Weights of a small transformer language model.
Size: 14 layers, MLP 1024 SwiGLU.
Training: a variant of Adam for these matrices, 753M tokens.
MLP neurons of a small language model. Each row is named by its layer, matrix (gate and up: input weights) and neuron, and shows model dimensions 64-191. Each number is 500 + 40 x the weight over its row's rms, rounded and kept within 0 to 999. Numbers have three digits each. A neuron's up and down rows have the sign that makes its largest values positive.
After each neuron's rows, "fires after" lists the tokens most often just before its 100 highest values on Wikipedia text that the model never trained on.

L5.gate138:484471495493503480554435458511510434570492515587523490559466537542536499447461475478459496430519437481530482480453522418522588484503423490468516424478542418459510517520498458502475489452491434493507495520522471562509535505497515534476547501408568436510532512393565444539464493441501497542561478499450525542479539485467460469431479501526474530519493516492567549536494490461507487511480
L5.up138:494543490462497521519420481584465513514568525487453437472501487543544538496488434498485478565502465432517561456490500447643465528531488469532518474562496471494471501533474465486510486530500503453569448446499504574485467422522523500553515525464509491432467441520455464475544475449564484479519464441484547535461528518502564502461525503517502444578557562468475488511456547536463511520503
fires after: "pres", "e", "al", "n", "es", "ever"

L2.gate691:487467553512476544528516410530500478463471463456503458466579500511469427543471483458550496498532459494481494480481498554536523504510555453433502412537486457472558552519462489538520441498561522583515573548528433523470582488527474514497503469465509446425474534490475486440474526521529495493498512538472528443491473429461512402487521505461512554513551568488423487438504533512499472387481
L2.up691:487453525538531487450508485480512489511476552463485447433508535485483488508485521551587521484533488432446512491462496509504412464563515430530414495521485507493574532530472464504477460562519520509462565473527409459454489517523482500498512469475564480546494450454559602481447576503523491474510554512502411414517522460511558489501454544449484501522488518435495471482469474496547508485431
fires after: "d", "r", "D", "L", "K"

L2.gate401:494499435526522541507501458518501479470510483538475420500453551497479585493575540450466449441502495476632554494498501439470497485497508511549504486466547513542508446442451516513530534530500482452531539577485481557499559477496518544537583520500497537567532477579552562444468481519458488506471477416423447524529523430498486501518521548492538547470482504505520546497487425519512510530537
L2.up401:510491483485403499467437499503509599576527528443473472510435491487536481498483476454482502436460519567490526442488515525475460468498561462554489525560528549575461439509537508528468522570509529524477406438496521429522488543476561491487404470484491469519443499441483556525453534502515473474464511525456582467460493436516472460518539498475531547432535558484493570567532510462500521537524
fires after: "M", "S", "th", "m", "al"

L6.gate778:563506643513528568436507468479528529516494451494551501501517510504504512488408501456518518530495547425487590476484493477533524529472541523616541573456467434494483580492457479467506476578519476506437539433497523515439540492513481455495584502544558474442477479515507501443496518503550481472556473491529527523574493551531470439454479527445474432591512512463597478513491413470485448534547
L6.up778:570494556477480553487485462448475459444532422485459486518568499477536482534489466442432554501481501500502482445419430465462539484491533524493602486515509496456502522531480510529518494524487530518484492481463524477555472460474479580545475478547524504458546422483472472494526521432509528520472505542526460417523428482519487546489475455448506481518518479584468474464487573491429484525535
fires after: "\n", "fe", "e", "h", "H"

L2.gate730:575540491533442436522492463490530467538476533571480530491506586440469445503495450572533567509452520413480461477548554553475515491455503488534569504488567428492501589535490453469545563469545498512463436481513525486532560521560442456477526594471464511508503534500463544519518492479527544494511511478513473463568521523485494504534537535525514529469491497498516498499451418489549543470374
L2.up730:477515504530485523450494577544515601495458471511490502488531563480479522463509438499521500521485441568441491476557497547522502487462480560531497483501473516492556470513460478470476525471461513477551475624506499554473551479487523508510498510521481521502482468490551402395507456506435497507559410477537483485505536412483486419548474506492512508566499496440499506521477494535497451503468
fires after: "d", "Ch", "D", "j", "K", "con"

L6.gate968:499551547520523494586505545454529526564477587508500465498512526567473496471545457510491465490438518454552555481524446439522473458512502498482538518444418519517468554535553449488436453504491442539437441472527517492481508518506487442473480483539447546488496499440547489487517529524526491505478520510536482435491544571473388527551455583485413429499515509487487491520525452505446459508502
L6.up968:454519555488564487498570491528495489540524518507479518520568512590471523438504537455461470518474510500488506509484474511581466503430493524479482554435558476492494416506492473538473425500535506514510493555497505494486534530496500498518515472490430420481561522537473479544499426494506494608542573586516578466452432487397509503440468453460493554470546456501446469499550502448516518510486
fires after: "pe", "e", "i", "per", "ased "

L2.gate874:583519583534500497552501507494508486520476489543513513492483482540527512523515518454506465498461487495532507416473523526482539489458457458433527519502469542547512649465509528418487484510528504489497529551429414446467534456457465506564468564529426433415529434443524488512487544540493498543480473550550520524426511483440496463512512507533504496448499418552518511504509468523505527514450
L2.up874:584497528549567497524512497486480489452505479464501478527520579514577536555454404535510476483515571525517473448548442659523509524453557537520475524500498475517484492514483498543513537577445575574487461445480499447516457491480453552538493546436463508467465477538516550508482530464507506517458532499519511504459477496519593553557454538468544473461476592576517500474443507470461556561485
fires after: "p", "d", "C", "m", "\n", "comp"

L2.gate895:517464515461505471563487506457590508525420437466516520490494569592507561475500533453524512518551515463499478453563475522445544484478488471542494542513485522458462462513523492508461549505526446504564447546422465471552523457498457527442509553508593538547571502518542437474461505548595408450452442505437565525513465507481517567457586544398505502525483522554511511536550461529495475523513
L2.up895:567510499506501445505478480402540502463579503478471552541526485513503469525443551606444485470481475500451436517544511540505523499500489510571525476494507488479536503480521587541499540449501473478536453531469527450499502501395475489503538497536553492484479549426541552540520490525506518449451543517475488494431422523497545481510469536541516511419414537480534516556491560495470545493545
fires after: "E", "on", "a", "o"

L4.gate333:458510493550471484526556497567544497570426511531462482571519461486492514501461463491579449505485521477562523469496482471485490494534481500476510554409426537567493562503449532499542494524482447506454510454433510426498535525497573401534548471467524448480534498520487528472421502494475488508500547579532520506565523535531484495571451497430469490547555510512514554485585477464507490480449
L4.up333:565534530476519543487457479500497450552405480490491474474569476484479543531442475497479456567486535531483585450457529539482534499484476562486531460544488529458575440461488479449480491471442497476438579547527544583461519494465503428491527553449520569524462516466481488488507543456449482545538479517443493487506461462487481464573455524456515527531453526569507531500451510558422448463505
fires after: "H", "h", "w", "N", "t", "F"

L2.gate953:564485483504554598513481456456535508471482499467577461522513516461548573519476527498457447517475484430571486525490483556493543425481468463528502488475592546493470519510474482451485477529539463424537479604529527546569575462547469514448493545543465492507523564536547569497482494527494460507450464497413499583514529493475594477508521593553471487475499557498512489514467525588510514544512
L2.up953:524504537525455491510607590475526535532442409502536464490452534469473537441542526507527469468528513529557549549473467531486514482526537498528512448489544444502444497567501460541523494571455457494462446557509521474506499507580490491511485498512477429536531473526428525463482529517527536484538470480491543457499567546495437505493508453440476427543469512433439534492461485503467522469524
fires after: "M", "m", "a", "com"

L6.gate813:513476529516554515447557475520526452558468493521513406466479519478491505548542438466510495545478516499488585535547513500519522565513485524533567527562508438473512509469512508531471427465560491532458510425442520493506486420497521536459529495488480469493523436431470483492587475509527544558498451543413432454542484482472452476476426487527448530489531516528479509533477458496558475437517
L6.up813:629432454487454502419471483528487437542467580516560502485513546452562518519472507485570524480522486439455443481570509546474510541460575491540478553506583500530538499509456517502478527477513570435506526474434508528527521539543508494493511458496556560500558579450523519509409501492530451451493487531481435513549516486534555536477461498493517535551487456530477570497464460433468540552485
fires after: "d", "a", "dr", "ic ", "h", "r"

L6.gate560:429476486512534456489499411569512468532496564475552455541572470517508490500480529499483522452465467463549505480551487492530564413472458443562470433535566469510537487534479493489467435489482502423453514472509496440526513488518485502492550522460528518455501515451485455505489447555476509519536512489512539445492576446557484503465503406483509472530536474481487493479548440435475526475476
L6.up560:476516496494516469526528557513517470502630575486524482472498436475462498556478472471449527564500526498480565515452484527514490438482534461573504484447503496482497470473449392543523539464442468487469511507530533466516491478540541448509550598525527533471535479521525494534506516500442507511504572478492491464432518565565534510520392525513423444565466509581576524418462503503506488517507
fires after: "W", "e", "u", "elec", "d", "n"

L2.gate132:427534498498450429430494484495580431535523446442536530493467483464518482481433452479574500519546448537481418535497490540454459472491517445477434468428519427490577577487533527520534573488433456544511506485488453475481484620459470495455490607504519479504595480468516446458458479491500452484555517550490552497459495467457491501453483479507439488520478493543516523520534445494563461435535
L2.up132:529508574525491522504518519504409527565489476490501474462596483467490503496484466527543551491471467550490537544504498483626512532496427507570550506546510527417471448558503516541521413538498555474442548514530478471536518526464479499566481517567463471512555542474422507533570513487502472472473456495505568396502458595490477550510464460490475488425501421543492495532461397493496544474466
fires after: "r", "ad", "cl", "d", "ept", "ag"

L10.gate551:545490537551502521522497526527523460490527514534433462478498519470550405425465534550539478517515483555484512488561532547533454444538522548551523497511523458497441451543540481484442470484446466490503466531490450524521445537550407525550550425505460488497477604471476422510507539445486495462539526490426473491504500510467531459504501497474477559553631463517528503450476437483454556461543
L10.up551:496478552514516504463504498422502456479520453508568601493486459501553466554575574548516545508509494496594446493507443540518454531515484493531522553517508539508471519436520500484489455487434525515477523515447539458457528489467499466506525592497506434431556498483505472541463502510524540468512577534534503484519486481516509525453536531464550543490516494411516481483584511471507516544495
fires after: "p", "| ", "o", "d", "G"

L6.gate715:569579476518508469537476560495484560590447469563495508424495555470478490468475479465481447492493483485441515574467484505493500477561472450485489554513474507469521521551476538407491479474464412478560535549475527504482524511502455559552540510552448457512524505524480514503438549563466498463570470503497562518570471472536465461439545490515534484524461481499496557604434475494482585511479
L6.up715:521492454471469508560528464490492536529550498591473436529485536461506465487466373508500526465555539531528502458545531518432477505541489547548454544476471540532502448540532529489554476509532467474550505551476553516498467474458527564479539502491513513470421514559530482488514513530451456499507547451612490495543496471561617494437449499504532480455506556519537462546479516486472527567476
fires after: "p", "P", "C", "Par", "all", "c"

L10.gate984:490478441519513517556544493490547572455473551479486518484498531545541505452513499542450532437525524551444414532426471503459406463531473459499470491495498546454450487534487481536490475554452544586505444463543544543420416438522525595490546531528455506479485549448508488488520560482496548504490465529444464509468492471582565510418496512514520498535507502584502522482457520498553528481500
L10.up984:473498451487562454508505477484498530503535483540477467561465450512490499436431445488465516591523494475587509448434491454430544547468512504472451573509500479466565481471496543500480572505513585454465486542515571448565504472499522428555510555580443524458475484514441551523491504583452522558465496470488535514497542495475520476427598568490533444535505583481489471547550461518516526476584
fires after: "the ", "The ", "In", "18"

L4.gate857:521573494506473485495504570540500537565505491502525441519502489514501576522484489435563556483497456475485377497489510544498460458437509431520509442511533422397442545493540522510459567493493448507466476495513477513505544541590515467558530488470487498545522491432523473511489490505579561494479461503486538552534517459559483463491513463482473425496468401494593529494555468497488522481521
L4.up857:541471503467523511525463487454474492564492427582526534514513483512446448578504407508456466493534508449585464476554508548527486531517461496540455462495474471480476567451503477482443508440461481539520533551534529497499480518572534569545492499414543465528501513493558427483478464428479574488629463525525514424541478474530470514518444473508513460547461434472510407432458519515540475487472
fires after: "u", "li", "or", "su", "a"

L6.gate822:540558523517476492473511513512520542463476441477498552516501468522537508495559533456519476497566451431498491524514514517457542457568548472555515531510525477510541557532521551418446520457462440500510436483484531461534517481567455508443555508507525545516521514505520479466455562556556496445540430485441535524525487545518489466513559496479504556503494481541575549539570470444589509554549
L6.up822:536447505469562471491449531541442548554490591484478515418520552513536516527469487446519492384596464483442419513478465508479442544560501485453430469511452605505499450448536550508495522480542519459495533417458494544483554484507500560492479531442530551462421544512515551562526448452500543522458542487450539483474478554511545510501474506477507508579517520559513452501490461471514503483505
fires after: "c", "C", "dec", "S", "uc"

L5.gate615:506522548513482412534454512481538489531475609483465521469558559496479464452488463414507516500628512455605505486531506536420502486471547477441480459524512447439477499524554482434453467490474462491507440453534488455620518545565493498506543515499495506447484524517448478478502493475497498483509498463485431517529531544449501535474493486502470489501617486511511535490511472497527456510501
L5.up615:517566519504461503462487518519487534480491445543481451503538519492450469483533570489470522494502457478517526469443510576431425466461569557465432450513580419436527420528470527505430468567532411428602457569492460531531500473522443451463501464535456525501574507496413525466519498545506544472530469496520495503497545499431460457515506509488482406433466505491481533486457521492424494503561
fires after: "or", "ot", "d", "is", "om", "D"

L6.gate797:447553525522553402506551482533549538473533520487531457439537522553465522493481577520565500538462489527426537484478492599510480485503518501527429549441543464477494470553441450484483504487479462448491554536448444533510490438524455529480462492506512527586533557443389499543500518518564463566542504539466508537520496420487538480540513493514432442468549452515496494452488465438457520516472
L6.up797:460528537474535544549567499487516447510430519458598544511474532520496473554476507537433459580566485472513500395497426559499532547485431514553592555570488524512517510547513435488435479509515425467549521568478548473497538516516542426490510502554418519504491516491492496523533534477494561484503512478484492474540462445483559501456499519517537399491504501556501455507522466501463510410481
fires after: "c", "p", "| ", "comp", "–", "de"

L5.gate917:510555509474532439564552491489477536468565542508494472461453554517467534468459549446462539494540483458487545524438436482453564503569472482536516492533487562480433507499503391450443495457550523488491521530532522445468604498514468566514535484514446492422526518390555557525502527536500466533492445539457468475470515423408500485548517522525423498449492471535542454501592539512505473534449
L5.up917:502480567491394481530529518465382476447527576464487444473483527537508451510443534521449568519568503453510518440475471497549491453528471502475563433525508454476539542508499501547429516527422518445527486501484460541601506436501548434511519523469441462446548477512426506456470573521488522521592492569488522497462492479562544490484493464483486480514508513463529525489513521503522458467558
fires after: "ag", "w", "n", "e", "rem", "I"